Weights of a small GPT-style language model, trained from scratch on English Wikipedia.
Architecture: LayerNorm before each block, rotary positions, no biases in attention or MLP, attention and MLP in parallel.
MLP neurons of a small language model. Each row is named by its layer, matrix (up: input weights) and neuron, and shows model dimensions 64-127. Each number is 200 + 20 x the weight over its row's rms, rounded and kept within 0 to 999.
After each neuron's rows, "fires after" lists the tokens most often just before its 100 highest values on Wikipedia text that the model never trained on.

L5.up1275,209,190,197,204,190,188,191,193,210,216,198,252,171,212,208,173,223,190,192,181,197,203,161,198,223,221,175,189,195,192,206,197,183,185,194,192,190,228,179,191,198,179,200,215,177,226,218,215,187,167,187,197,230,204,216,221,158,208,181,240,256,184,194,197
fires after: " Di", " d", "D", "o", "i", "d"

L2.up1436,231,231,230,225,154,190,210,214,215,217,186,192,198,207,216,172,188,200,231,208,182,171,224,185,164,189,224,227,225,188,216,227,215,177,214,178,188,227,204,182,204,227,190,210,172,201,205,201,214,220,198,236,178,200,180,196,197,170,200,223,182,190,178,167
fires after: " the", " tem", " Ch", " ch", " Sh", " sp"

L2.up931,186,191,178,177,192,200,205,203,187,221,175,192,198,191,173,218,183,165,214,195,182,204,215,202,177,205,173,171,239,178,233,219,192,168,178,189,217,212,214,207,178,231,184,227,186,199,188,193,138,213,215,206,211,196,193,201,216,204,168,215,184,207,216,208
fires after: " R", " r", "R", " the"

L6.up860,210,186,183,194,195,155,195,195,218,197,213,204,181,172,170,186,225,196,220,185,199,192,217,244,180,180,196,225,199,220,207,185,172,184,238,181,207,182,160,193,213,203,216,217,198,190,183,222,201,202,197,210,207,220,213,206,196,225,216,190,178,183,196,217
fires after: " H", " W", " C", " E", " N"

L2.up107,197,218,196,202,180,172,188,215,196,155,159,183,186,219,202,209,193,234,214,223,237,202,248,208,182,219,197,175,219,176,198,214,223,220,191,200,189,161,204,249,205,217,171,188,186,235,176,188,212,235,207,197,192,199,235,181,202,214,209,193,217,181,210,227
fires after: " R", " d", " m", " v", " M", " r"

L2.up1236,179,174,226,194,220,190,217,194,191,166,173,254,184,224,198,197,171,172,202,184,176,204,229,209,223,200,158,190,242,188,166,241,209,199,227,180,205,146,205,212,193,253,216,238,203,185,200,214,228,210,190,188,214,210,178,202,183,198,183,188,198,205,167,201
fires after: " M", " B", " Ch", " R", " r", "R"

L2.up1214,203,165,159,228,240,213,190,201,229,181,197,167,200,184,224,223,200,182,198,201,199,204,201,225,189,180,219,221,201,153,204,202,199,197,181,192,202,181,175,226,185,229,215,177,235,161,196,227,234,204,198,226,188,196,183,197,189,174,196,188,216,174,194,189
fires after: " D", " n", " d", " F", " N", "R"

L5.up1140,215,205,189,204,168,228,204,204,242,201,202,215,190,224,236,199,211,184,198,193,208,187,188,210,167,221,220,225,187,200,217,190,183,174,207,202,207,202,191,180,208,205,188,166,225,194,193,201,208,208,213,185,160,181,207,239,205,189,210,245,204,225,224,187
fires after: " L", " W", "ld", " Le"

L2.up987,195,217,194,222,191,214,185,197,227,161,213,229,223,199,172,194,189,200,183,220,177,173,220,190,200,232,219,203,203,230,199,176,190,217,196,154,194,208,190,191,203,220,166,230,190,219,177,212,212,198,191,229,188,203,148,222,230,194,212,169,215,215,198,206
fires after: " the", "-", " th"

L5.up1142,177,188,201,217,181,172,200,208,189,169,185,190,199,204,195,221,173,211,174,205,160,205,209,242,198,190,187,206,231,210,194,191,212,228,211,161,205,211,203,211,188,180,201,216,211,210,222,209,222,173,181,186,202,187,230,163,192,197,246,215,196,211,210,210
fires after: "l", "il", "d", "ord", "ag", "olog"

L2.up323,189,211,216,197,191,236,207,183,220,178,197,227,181,191,227,234,165,189,235,207,213,231,228,196,197,199,203,188,200,202,193,239,200,197,201,191,198,165,201,202,195,201,201,203,195,183,193,206,203,199,223,184,198,160,183,169,205,190,175,183,198,191,206,205
fires after: " N", " M", "N", "-M", " S", " m"

L2.up666,172,200,204,208,205,217,200,175,186,200,152,229,214,217,190,213,190,221,213,191,215,201,213,201,202,230,193,188,205,222,249,207,214,221,214,231,182,206,195,209,196,222,199,213,190,175,219,197,208,172,197,163,186,171,205,206,208,189,224,215,180,172,204,218
fires after: " S", " s", " prov", "S", " caus", "-S"

L2.up142,192,154,192,210,192,199,209,219,197,189,242,208,196,232,226,193,231,203,258,197,210,183,213,213,203,223,216,197,202,213,177,198,211,198,199,222,199,199,186,226,211,205,199,181,226,224,203,202,209,159,224,205,194,195,215,204,167,188,186,187,218,215,207,226
fires after: " N", "N", " n", "\n", " o", " There"

L2.up1362,196,207,216,188,193,226,186,210,191,214,185,187,228,180,216,230,179,176,165,193,193,208,225,232,157,194,207,174,184,199,168,222,191,215,189,207,195,242,187,174,194,216,217,237,202,206,210,190,227,182,235,227,229,229,216,179,212,228,234,247,218,180,225,180
fires after: " the", " Lab", "St", " D", " T"

L2.up784,166,190,215,189,213,189,207,238,187,187,156,209,202,184,220,214,217,201,163,243,205,227,214,221,216,223,199,204,254,213,220,181,193,197,187,209,176,222,216,222,214,165,196,163,208,227,220,195,197,189,197,213,214,156,199,215,182,186,175,193,165,184,202,228
fires after: " G", "G", " f", "==P", " tit", "S"

L2.up165,204,192,194,217,221,215,237,251,222,191,222,206,237,140,226,211,190,196,201,189,215,166,214,191,205,192,200,200,203,215,202,203,178,211,224,204,186,216,186,197,181,199,175,216,215,228,197,211,210,202,181,209,166,224,234,230,214,203,180,180,190,231,197,188
fires after: " H", " M", " Ad", " Har", " m"

L2.up1271,202,216,193,197,212,174,198,189,175,217,187,183,200,207,241,204,244,211,181,181,204,219,255,213,187,182,170,188,196,220,197,210,178,165,178,185,212,209,213,228,200,228,151,189,208,198,189,228,170,198,203,196,217,209,204,177,206,235,214,178,201,209,225,219
fires after: " R", "R", " r", " res", "F", "G"

L2.up417,185,190,208,212,221,206,219,206,205,182,200,198,182,217,206,185,199,196,187,201,237,216,220,202,221,207,189,199,214,174,206,216,158,214,220,208,181,208,165,182,170,212,188,232,203,195,212,204,195,189,202,199,202,163,214,235,177,177,199,196,157,222,193,205
fires after: " g", " f", "f", " k", "G"

L2.up1218,189,207,165,212,211,172,223,220,195,205,208,196,193,208,187,197,183,184,213,170,195,205,226,196,186,205,211,166,194,188,235,231,217,193,209,221,142,190,212,226,178,189,188,187,210,192,205,206,205,205,230,193,172,184,163,176,157,178,193,210,139,205,230,218
fires after: " N", " bas", " n", " O", " Bas"

L2.up1106,187,175,191,200,173,202,213,215,194,192,249,229,212,164,168,227,163,199,186,199,176,215,194,246,210,199,190,226,191,194,212,213,226,223,191,214,177,185,221,223,205,232,232,201,249,187,191,197,204,233,208,194,198,207,161,206,246,243,205,206,166,192,199,182
fires after: " G", " S", " Y", " J", " l", " L"

L2.up1253,183,214,208,207,199,186,205,196,174,181,186,203,236,200,220,201,210,174,194,213,211,227,171,197,172,233,163,242,221,190,215,198,202,225,223,217,201,192,240,179,211,213,189,197,184,209,230,214,197,204,211,202,211,201,191,188,218,236,191,173,184,192,188,210
fires after: " C", "S", " S", " G", " V", "C"

L2.up918,197,206,168,202,259,212,211,216,204,194,202,180,198,180,185,220,165,212,228,212,211,210,172,157,170,191,218,196,195,178,197,183,184,147,203,207,216,228,180,208,209,192,238,200,211,168,181,178,202,185,205,168,191,219,209,211,190,190,208,200,217,199,200,176
fires after: " A", " D", " d", "-M", " (A", "H"

L6.up852,209,163,174,230,200,227,230,229,194,173,175,214,201,209,177,191,225,193,164,237,238,184,209,219,191,201,215,183,209,182,198,209,188,227,148,219,188,185,182,190,192,203,201,194,156,195,202,195,225,178,218,182,220,190,238,174,195,174,201,239,190,196,194,191
fires after: "\n", " K", " int"

L2.up500,168,190,220,179,193,208,162,222,248,175,179,213,209,231,226,200,239,237,204,165,219,198,167,204,196,213,181,207,217,179,223,219,216,211,166,229,207,198,206,190,209,167,213,234,224,189,210,197,234,207,219,201,208,206,171,172,156,193,184,210,220,195,201,186
fires after: " d", " D", " separ", "D", " T"

L5.up1269,183,226,206,164,202,231,218,167,238,219,193,220,188,199,209,179,223,186,185,207,231,203,241,202,198,195,177,218,240,180,216,217,200,199,190,229,206,212,190,188,195,187,182,215,196,169,212,172,155,208,195,217,188,201,192,218,193,188,175,191,165,186,230,183
fires after: " f", " m", " M", "f", "if", "m"

L5.up369,186,214,186,189,193,168,209,221,193,184,226,193,217,226,177,204,161,194,191,215,208,209,193,182,238,190,220,190,190,234,191,182,186,216,193,193,201,209,219,223,217,199,215,163,164,218,181,205,189,238,182,202,213,202,206,180,186,167,216,205,180,195,179,196
fires after: " al", " Al", "al", "d", " con", "\\"

L2.up1351,188,217,205,214,189,171,190,178,204,164,190,196,210,195,219,173,186,213,201,184,180,186,190,188,201,198,239,240,167,178,174,185,187,175,220,186,196,192,222,202,194,221,219,188,219,193,164,210,177,214,200,215,186,184,181,217,184,170,203,209,228,196,189,196
fires after: " c", " rec", " C", " (", " Gl", "oc"

L5.up1144,207,257,167,175,191,199,183,177,171,196,151,196,212,175,206,212,183,230,182,176,199,233,178,200,177,202,209,190,178,199,185,193,204,194,209,204,184,216,197,229,189,194,184,233,197,211,183,188,187,208,202,209,205,217,227,166,210,189,190,247,213,202,210,195
fires after: " l", " h", " w", " d", " the", "ic"

L2.up1219,193,223,219,176,193,209,230,255,225,184,201,222,149,225,201,183,203,217,215,188,177,201,224,197,210,213,198,199,187,168,226,188,222,219,187,203,196,187,186,216,200,221,169,214,211,196,170,233,188,208,156,213,188,218,223,215,188,232,196,211,225,183,225,188
fires after: " F", " R", " r", " comp", " c"

L2.up46,178,164,199,212,185,204,179,159,207,170,206,195,243,214,189,219,219,181,201,182,225,207,186,224,159,177,192,229,171,228,193,205,187,211,211,203,223,211,242,224,176,178,217,224,189,186,187,225,210,240,236,199,179,197,207,230,166,205,203,192,174,189,174,212
fires after: " G", "G", " L", " K", " U"

L2.up171,214,201,173,217,199,190,216,183,180,194,222,171,224,188,167,213,183,206,201,198,183,207,186,218,200,202,205,183,214,160,206,222,238,215,204,214,207,213,190,210,200,202,194,176,205,203,159,234,178,226,236,213,195,239,222,176,170,230,192,204,206,198,195,258
fires after: " n", " (", " T", " l", "\n", " L"

L2.up1197,191,226,217,174,195,223,176,216,214,183,207,181,210,170,207,185,190,189,183,200,191,187,166,231,246,206,187,163,207,193,165,196,217,215,201,200,248,190,215,196,204,205,167,224,221,190,199,190,199,202,216,196,189,201,225,176,220,222,202,184,162,167,193,178
fires after: " D", "D", " V", " d", "et", "d"

L2.up1449,189,210,219,217,190,209,194,225,230,215,163,207,215,202,172,183,208,183,183,219,223,209,225,225,192,182,215,203,193,190,198,210,197,218,160,218,177,198,181,240,201,193,200,235,216,207,186,222,182,218,195,190,204,174,181,216,217,200,189,202,186,222,224,173
fires after: " L", " T", " Sant", " S", " s", "-S"

L6.up1125,193,195,207,214,199,221,217,190,209,185,156,183,204,221,212,220,238,189,186,196,174,173,215,203,220,162,244,221,204,209,162,212,223,244,204,211,233,197,184,203,184,194,166,231,191,202,190,190,190,183,205,193,194,189,224,206,198,196,236,231,229,223,197,191
fires after: "\n", " |", ".", "s.", "c"

L6.up1275,180,196,165,210,191,172,223,211,204,208,191,229,201,199,170,179,171,171,213,193,193,234,210,202,216,196,169,234,188,211,248,242,197,187,199,225,191,191,203,221,215,231,191,204,248,185,212,219,209,174,196,187,215,176,204,176,192,173,190,211,212,199,216,226
fires after: " —", " −", "r", " r", " cr"

L2.up1150,159,192,203,201,190,165,211,191,207,179,194,194,193,179,174,210,272,240,180,146,178,231,233,219,199,227,159,211,233,197,174,184,211,208,192,196,176,202,225,226,223,231,209,214,199,198,198,209,205,237,217,179,173,208,189,217,250,173,205,207,210,192,234,189
fires after: " S", " L", " pl", " K", " the", " Br"

L2.up1123,199,163,169,191,207,201,214,209,215,166,188,207,226,247,221,193,188,204,210,217,210,177,186,213,169,226,230,164,180,188,212,225,248,219,220,214,231,162,200,240,176,187,164,201,203,182,216,178,205,188,206,219,208,187,216,195,222,210,182,221,192,224,216,218
fires after: " B", " N", " n", "|", " D", "The"

L2.up1146,157,218,216,202,203,173,225,188,227,193,211,174,196,216,207,176,205,206,224,174,204,181,196,243,206,194,178,196,204,199,190,176,165,174,199,180,193,192,212,196,227,193,202,194,204,228,189,198,219,196,169,207,172,190,185,201,201,203,187,178,188,232,222,220
fires after: " t", "t", " cont", " tit", "st", " 0"

L2.up161,194,194,192,207,187,191,187,184,188,193,202,204,204,199,189,193,202,186,182,187,198,213,160,212,192,209,228,183,188,192,215,195,234,184,221,226,220,180,219,211,171,213,173,199,211,191,196,239,217,190,248,199,167,211,171,254,235,219,169,219,231,223,201,209
fires after: " l", " n", " d", " N", " tw", " L"

L5.up1113,231,178,207,201,222,223,180,236,212,169,201,190,177,244,249,217,235,199,203,189,199,183,219,207,233,187,209,169,220,161,226,215,231,215,224,228,183,182,183,191,244,187,192,210,200,226,212,215,211,172,175,187,212,194,189,218,192,203,177,213,187,181,221,176
fires after: " n", " con", " s", " N", "N", " un"

L2.up418,163,232,213,202,184,199,207,162,196,163,229,205,189,216,183,211,237,218,209,211,176,210,216,196,248,189,231,185,189,215,220,179,205,219,189,205,213,191,189,205,209,198,170,190,217,177,157,215,210,214,214,218,191,230,202,207,204,194,166,225,205,210,235,201
fires after: " L", " l", " s", " f", "ers", " v"

L2.up1261,199,186,185,173,154,212,175,212,244,188,162,228,207,236,195,172,168,192,191,169,201,213,190,194,222,198,188,235,199,171,179,196,206,194,195,188,216,185,206,211,210,196,203,229,177,212,215,178,218,189,199,222,203,219,207,203,206,190,199,217,192,166,196,211
fires after: " K", " Ch", " B", "K", "ug"

L6.up119,224,244,194,209,181,195,202,204,206,185,158,182,197,185,187,234,201,181,191,229,227,206,195,227,197,191,216,164,204,177,204,198,195,194,188,169,180,220,218,188,204,204,196,226,237,220,200,164,186,187,206,187,194,224,167,196,212,196,197,207,199,208,204,178
fires after: "\n", " the", " ", " T", " a"

L2.up1529,183,189,224,206,203,191,204,195,216,210,199,199,202,221,244,226,188,192,174,217,231,197,215,195,202,209,172,182,217,174,200,181,191,215,206,196,204,178,185,220,195,174,194,201,186,166,207,204,209,243,224,176,184,211,206,239,194,225,198,171,194,212,198,217
fires after: " D", " A", "D", " d", " V", " M"

L2.up577,191,190,251,200,212,208,199,194,214,181,220,204,209,221,210,222,212,193,230,182,183,209,184,203,216,205,166,183,208,207,213,212,229,192,163,219,175,167,168,248,236,202,201,195,175,185,201,220,221,173,173,192,204,230,223,207,181,220,196,217,195,166,198,193
fires after: " R", "R", " r", "N", "B", " M"

L2.up1093,160,212,187,222,227,187,229,209,201,158,209,224,212,190,213,208,200,151,148,167,213,221,181,185,211,185,190,192,226,178,176,176,178,198,234,196,187,221,172,203,193,220,182,190,192,208,193,177,220,221,182,195,162,144,202,204,201,204,213,218,202,223,232,202
fires after: " B", "B", " L", " \"B", " H", " l"

L2.up236,181,176,201,217,191,194,201,229,190,185,180,190,202,202,189,226,215,194,205,207,206,230,219,231,199,207,176,191,171,206,198,207,200,216,181,241,195,223,242,219,228,185,217,178,225,157,199,166,206,215,199,193,176,233,204,241,235,206,207,222,214,200,205,160
fires after: " S", " V", " G", " s", " J", " help"

L5.up992,225,212,212,205,177,239,207,202,168,200,222,249,248,235,196,209,199,173,198,210,226,193,173,208,218,175,215,192,174,229,198,211,197,196,227,198,239,241,224,209,213,196,175,174,235,202,216,189,171,166,187,199,197,172,221,207,215,199,192,176,206,209,173,222
fires after: "\n", " \"", " w"

L2.up67,178,215,211,212,216,219,222,188,216,204,183,207,198,222,209,182,224,186,174,207,241,196,223,174,222,213,192,191,199,174,220,220,183,205,207,180,207,191,205,208,228,243,206,198,185,178,203,213,187,166,200,174,217,186,152,209,233,201,223,191,164,177,223,171
fires after: " S", " C", " B", " s", " K", " G"

L2.up447,230,241,188,167,197,207,179,206,207,186,198,233,236,215,223,212,213,161,182,193,225,176,198,231,212,169,203,186,204,211,197,212,189,224,221,187,186,192,189,207,211,150,206,186,210,194,211,198,211,221,194,197,207,192,212,191,203,188,205,166,207,180,228,198
fires after: "\n", " Turn", " Cap"

L2.up1389,184,186,230,200,225,212,212,220,205,211,172,195,159,219,190,186,177,200,195,192,195,200,235,192,206,191,208,198,205,183,199,213,203,186,187,217,205,192,210,200,181,220,222,241,182,167,204,180,212,220,186,176,218,167,192,205,193,206,192,230,184,193,177,181
fires after: " B", " G", "B", " Sw", " J", " R"

L2.up166,225,224,188,184,182,204,207,192,227,181,188,222,201,206,217,191,194,216,170,192,224,203,205,218,198,183,233,183,185,211,171,205,203,192,204,183,184,258,200,172,208,221,188,219,236,215,202,173,204,198,201,221,213,167,194,215,171,186,188,214,176,220,211,163
fires after: " D", "D", " d", " m", "d", " the"

L2.up55,181,200,191,176,204,228,213,213,211,191,201,208,216,186,223,214,195,208,204,188,213,187,198,246,195,219,185,186,199,208,188,206,177,233,201,186,177,223,164,177,229,214,220,197,177,174,223,177,241,198,203,234,222,231,238,195,255,192,226,195,205,202,200,178
fires after: " D", " T", " d", "-", ",", " B"

L2.up950,167,218,198,211,201,193,151,186,183,212,202,226,170,189,213,215,193,217,209,174,212,238,209,226,196,232,185,184,193,196,174,159,176,188,203,169,223,201,179,208,182,188,185,209,217,200,217,223,196,184,217,175,157,201,186,206,191,217,194,177,233,197,219,165
fires after: " D", " Man", " A", "D"

L5.up1304,196,181,202,205,205,169,185,204,223,198,186,194,191,193,178,244,203,228,218,207,186,197,252,209,227,195,184,185,215,204,203,235,201,227,199,214,184,230,243,200,179,198,184,220,186,248,194,216,217,215,157,206,234,188,180,204,180,189,221,151,162,200,183,180
fires after: " Al", " V", " L", " v", " al", "-"

L5.up917,185,219,189,186,192,195,235,217,203,206,196,203,199,205,194,193,215,171,250,185,169,196,233,187,183,217,209,182,191,194,195,232,218,228,244,184,206,214,215,207,209,189,181,196,219,240,192,185,176,208,185,206,197,198,193,227,165,176,192,228,181,201,191,222
fires after: "\n", " Ch", " N", " occ", " ch", "c"

L5.up944,224,188,175,178,191,201,213,209,221,206,240,256,186,157,193,186,217,164,177,211,241,190,202,225,174,156,225,156,216,224,227,180,216,220,196,220,221,194,181,177,194,218,179,210,199,194,213,186,190,210,201,206,177,208,227,195,215,199,240,209,206,226,200,195
fires after: "\n", " b"

L2.up627,185,204,184,219,192,209,225,219,204,153,203,208,197,217,205,221,179,188,192,181,194,183,184,199,185,212,220,228,172,171,209,224,266,199,194,179,156,210,216,188,223,233,162,212,245,229,235,204,207,182,189,195,171,171,176,193,225,202,183,184,219,159,221,218
fires after: " N", " R", " n", " S", " f", " ad"

L2.up1204,206,169,164,156,199,179,199,213,192,195,212,214,185,185,184,210,208,204,205,199,203,205,211,247,197,204,171,194,189,199,206,195,216,175,189,201,177,187,203,172,183,248,206,160,213,190,199,218,151,247,220,232,194,207,219,212,191,233,201,182,193,208,179,202
fires after: " F", " N", " H", " h"

L5.up1013,205,201,200,199,211,200,193,191,194,203,192,189,221,193,175,194,221,194,210,195,207,207,218,176,225,179,209,219,196,195,204,201,185,183,190,191,193,190,175,172,231,176,197,234,209,221,217,220,224,221,208,185,182,202,173,222,210,189,234,218,179,193,186,185
fires after: " 0", " ", " inf", " h"

L2.up477,156,201,200,217,184,209,204,218,198,177,179,189,203,213,210,190,187,210,172,186,205,260,232,209,202,202,183,184,201,203,211,235,210,181,176,230,185,213,165,222,212,218,199,192,218,203,162,190,196,243,204,206,192,193,193,205,224,186,192,216,195,228,203,204
fires after: " l", " a", " L", "istry"

L5.up627,193,189,160,191,208,196,172,204,194,215,161,212,199,203,187,189,222,194,222,196,197,209,214,216,212,248,201,200,217,222,237,194,203,180,208,208,238,176,169,176,156,173,211,192,194,193,189,217,191,186,219,226,194,200,187,198,204,174,209,208,214,251,229,187
fires after: " A", " D", " F", " E", "I"

L2.up632,167,213,195,199,175,199,183,226,205,190,202,182,193,213,200,191,222,191,221,207,188,202,198,168,198,204,187,200,200,213,219,148,217,203,206,202,146,176,187,193,211,202,215,217,246,181,168,212,194,226,198,206,171,232,188,218,233,185,223,224,246,216,221,176
fires after: " L", " l", " W", " car", " t"

L2.up16,183,218,233,201,211,189,216,212,204,166,216,182,219,147,214,216,182,173,204,193,237,202,230,203,216,219,223,171,182,209,183,266,204,220,185,185,193,224,202,194,204,177,208,230,218,201,189,190,191,201,220,168,198,203,204,198,215,209,209,195,195,207,163,185
fires after: " D", " L", " M", " m", " Ab", "D"

L2.up7,202,213,216,190,201,195,217,171,237,227,191,241,161,205,220,231,234,196,165,179,216,241,195,162,189,219,202,175,200,212,190,198,215,203,195,201,204,176,179,187,190,211,166,204,184,196,196,185,208,223,186,189,206,176,197,197,214,230,213,195,171,179,222,236
fires after: " G", " F", " R", " L", " l", " r"

L2.up441,193,178,239,196,151,214,197,170,194,208,183,244,204,192,203,202,198,207,183,170,244,194,188,178,197,228,185,216,175,199,186,192,238,212,197,223,194,194,228,247,193,206,227,187,222,195,206,249,185,186,214,193,213,215,206,180,244,212,194,212,229,193,222,200
fires after: " well", "w", " en", " ex", " so", " ent"

L2.up253,182,205,204,240,245,204,202,180,235,191,224,166,190,217,217,210,234,215,176,217,212,178,203,195,183,192,192,203,213,204,165,200,148,197,218,200,198,213,188,227,190,168,230,210,212,201,206,210,223,192,260,215,175,224,161,194,200,217,199,178,150,223,217,187
fires after: "A", " F", " A", " P", " M"

L6.up1401,204,175,203,210,238,203,167,193,185,195,203,201,214,202,192,210,201,191,187,184,175,207,199,218,215,172,179,152,202,201,182,193,155,200,198,222,168,174,204,160,198,198,185,238,186,227,217,195,210,197,205,201,218,199,257,184,219,189,197,205,173,214,175,212
fires after: "\n", " |", " is"

L8.up679,182,197,205,157,261,222,199,196,235,217,209,191,180,204,176,217,205,188,193,231,196,223,216,215,229,226,235,205,169,187,183,218,202,197,196,216,181,210,209,186,217,207,186,216,216,200,199,189,226,189,198,193,183,197,202,219,215,174,185,226,187,206,191,170
fires after: " K", " G", "-", " B", ";", "K"

L5.up848,227,179,224,213,190,209,195,200,167,185,141,181,226,181,192,224,204,207,201,198,197,244,199,205,217,209,201,207,179,196,242,186,224,181,212,183,169,217,220,182,216,202,219,198,219,199,195,182,166,200,200,194,222,185,208,211,184,208,226,205,171,213,195,197
fires after: " G", " s", " S", " p", " I", " e"

L2.up1488,196,197,193,188,211,214,190,220,184,159,184,194,217,226,163,251,227,193,188,192,237,211,175,242,193,204,209,199,196,212,204,224,215,203,193,208,210,196,224,194,202,204,237,210,183,186,194,205,235,172,231,188,223,177,197,234,203,162,201,204,204,176,164,209
fires after: " G", " D", "G", " J", " g", " T"

L2.up1186,185,200,203,190,225,227,184,194,218,195,198,186,191,210,215,202,226,178,193,208,198,184,223,185,186,176,204,199,222,170,201,199,182,191,178,181,203,188,217,215,225,208,236,244,204,189,187,201,206,223,198,210,233,201,215,194,173,180,187,201,203,192,192,229
fires after: "\n", "==", " ==", "s==", "|---|---|---|---", "ography=="

L2.up883,188,194,188,216,173,192,210,201,227,237,184,217,213,210,224,194,243,202,200,226,254,212,210,194,203,172,197,177,200,169,232,236,197,207,155,218,204,214,186,195,203,194,190,221,171,204,202,222,238,210,198,188,178,193,214,216,213,192,204,206,169,180,202,214
fires after: " A", " Th", " ret", " T", " s", " S"

L2.up1237,174,188,173,173,183,210,225,166,224,223,192,182,205,197,193,206,186,221,200,202,196,184,227,198,221,180,217,190,204,202,225,192,170,186,220,167,232,167,195,202,199,212,196,243,245,207,137,204,197,182,169,212,217,231,230,175,202,178,214,208,210,229,192,204
fires after: "===", " ===", " ==", "==", " career==", " season"

L2.up786,204,207,257,189,231,221,229,203,215,156,229,191,203,173,214,187,191,182,142,198,188,200,214,195,196,191,216,200,166,211,180,206,193,195,208,218,201,202,202,167,188,186,209,196,198,213,192,173,174,208,208,210,206,177,196,230,204,209,241,232,185,222,210,160
fires after: " H", "B", " B", " K", " G", "-H"

L8.up740,183,229,218,198,181,174,173,223,237,218,237,209,205,217,168,222,186,212,195,207,192,201,197,169,219,206,188,201,205,201,165,192,186,218,229,209,214,233,159,192,206,194,170,209,157,204,228,199,174,206,204,213,206,215,218,216,177,180,199,209,210,213,238,185
fires after: "er", "-", " Al", " al", "ul"

L2.up1126,181,178,172,236,199,223,227,186,208,183,158,202,235,193,195,205,220,180,203,200,204,202,197,189,199,194,197,225,154,231,218,188,206,235,229,213,199,182,217,204,215,196,202,238,195,231,185,212,202,230,183,202,167,192,201,217,254,190,203,206,190,197,192,195
fires after: " th", " end", " go", " pri", " later", " claim"

L2.up1478,174,231,192,211,228,190,205,220,217,187,196,199,219,192,214,190,211,197,201,183,197,218,196,191,218,200,224,170,180,206,188,203,227,204,171,223,181,195,213,173,252,196,197,233,204,177,191,206,206,214,220,199,191,186,225,233,170,174,181,198,214,130,199,209
fires after: " L", " B", " D", " G", " d"

L5.up1305,163,206,194,206,201,209,189,191,182,229,218,198,183,195,225,235,220,238,193,187,182,175,202,202,211,197,184,185,182,230,202,233,225,168,215,175,207,194,184,206,182,182,209,200,207,172,166,169,170,205,180,200,190,216,223,203,172,212,208,216,189,209,236,197
fires after: " |", "es", "|---|---|---|", " cons"

L2.up48,223,187,204,196,211,233,215,154,189,202,209,186,227,183,194,205,206,189,214,189,237,206,216,195,229,189,196,201,234,187,219,170,218,178,188,184,198,176,236,197,227,187,197,200,197,203,194,155,158,197,227,198,215,218,169,171,220,197,228,177,190,249,219,204
fires after: " S", " s", "S", "F", " (s"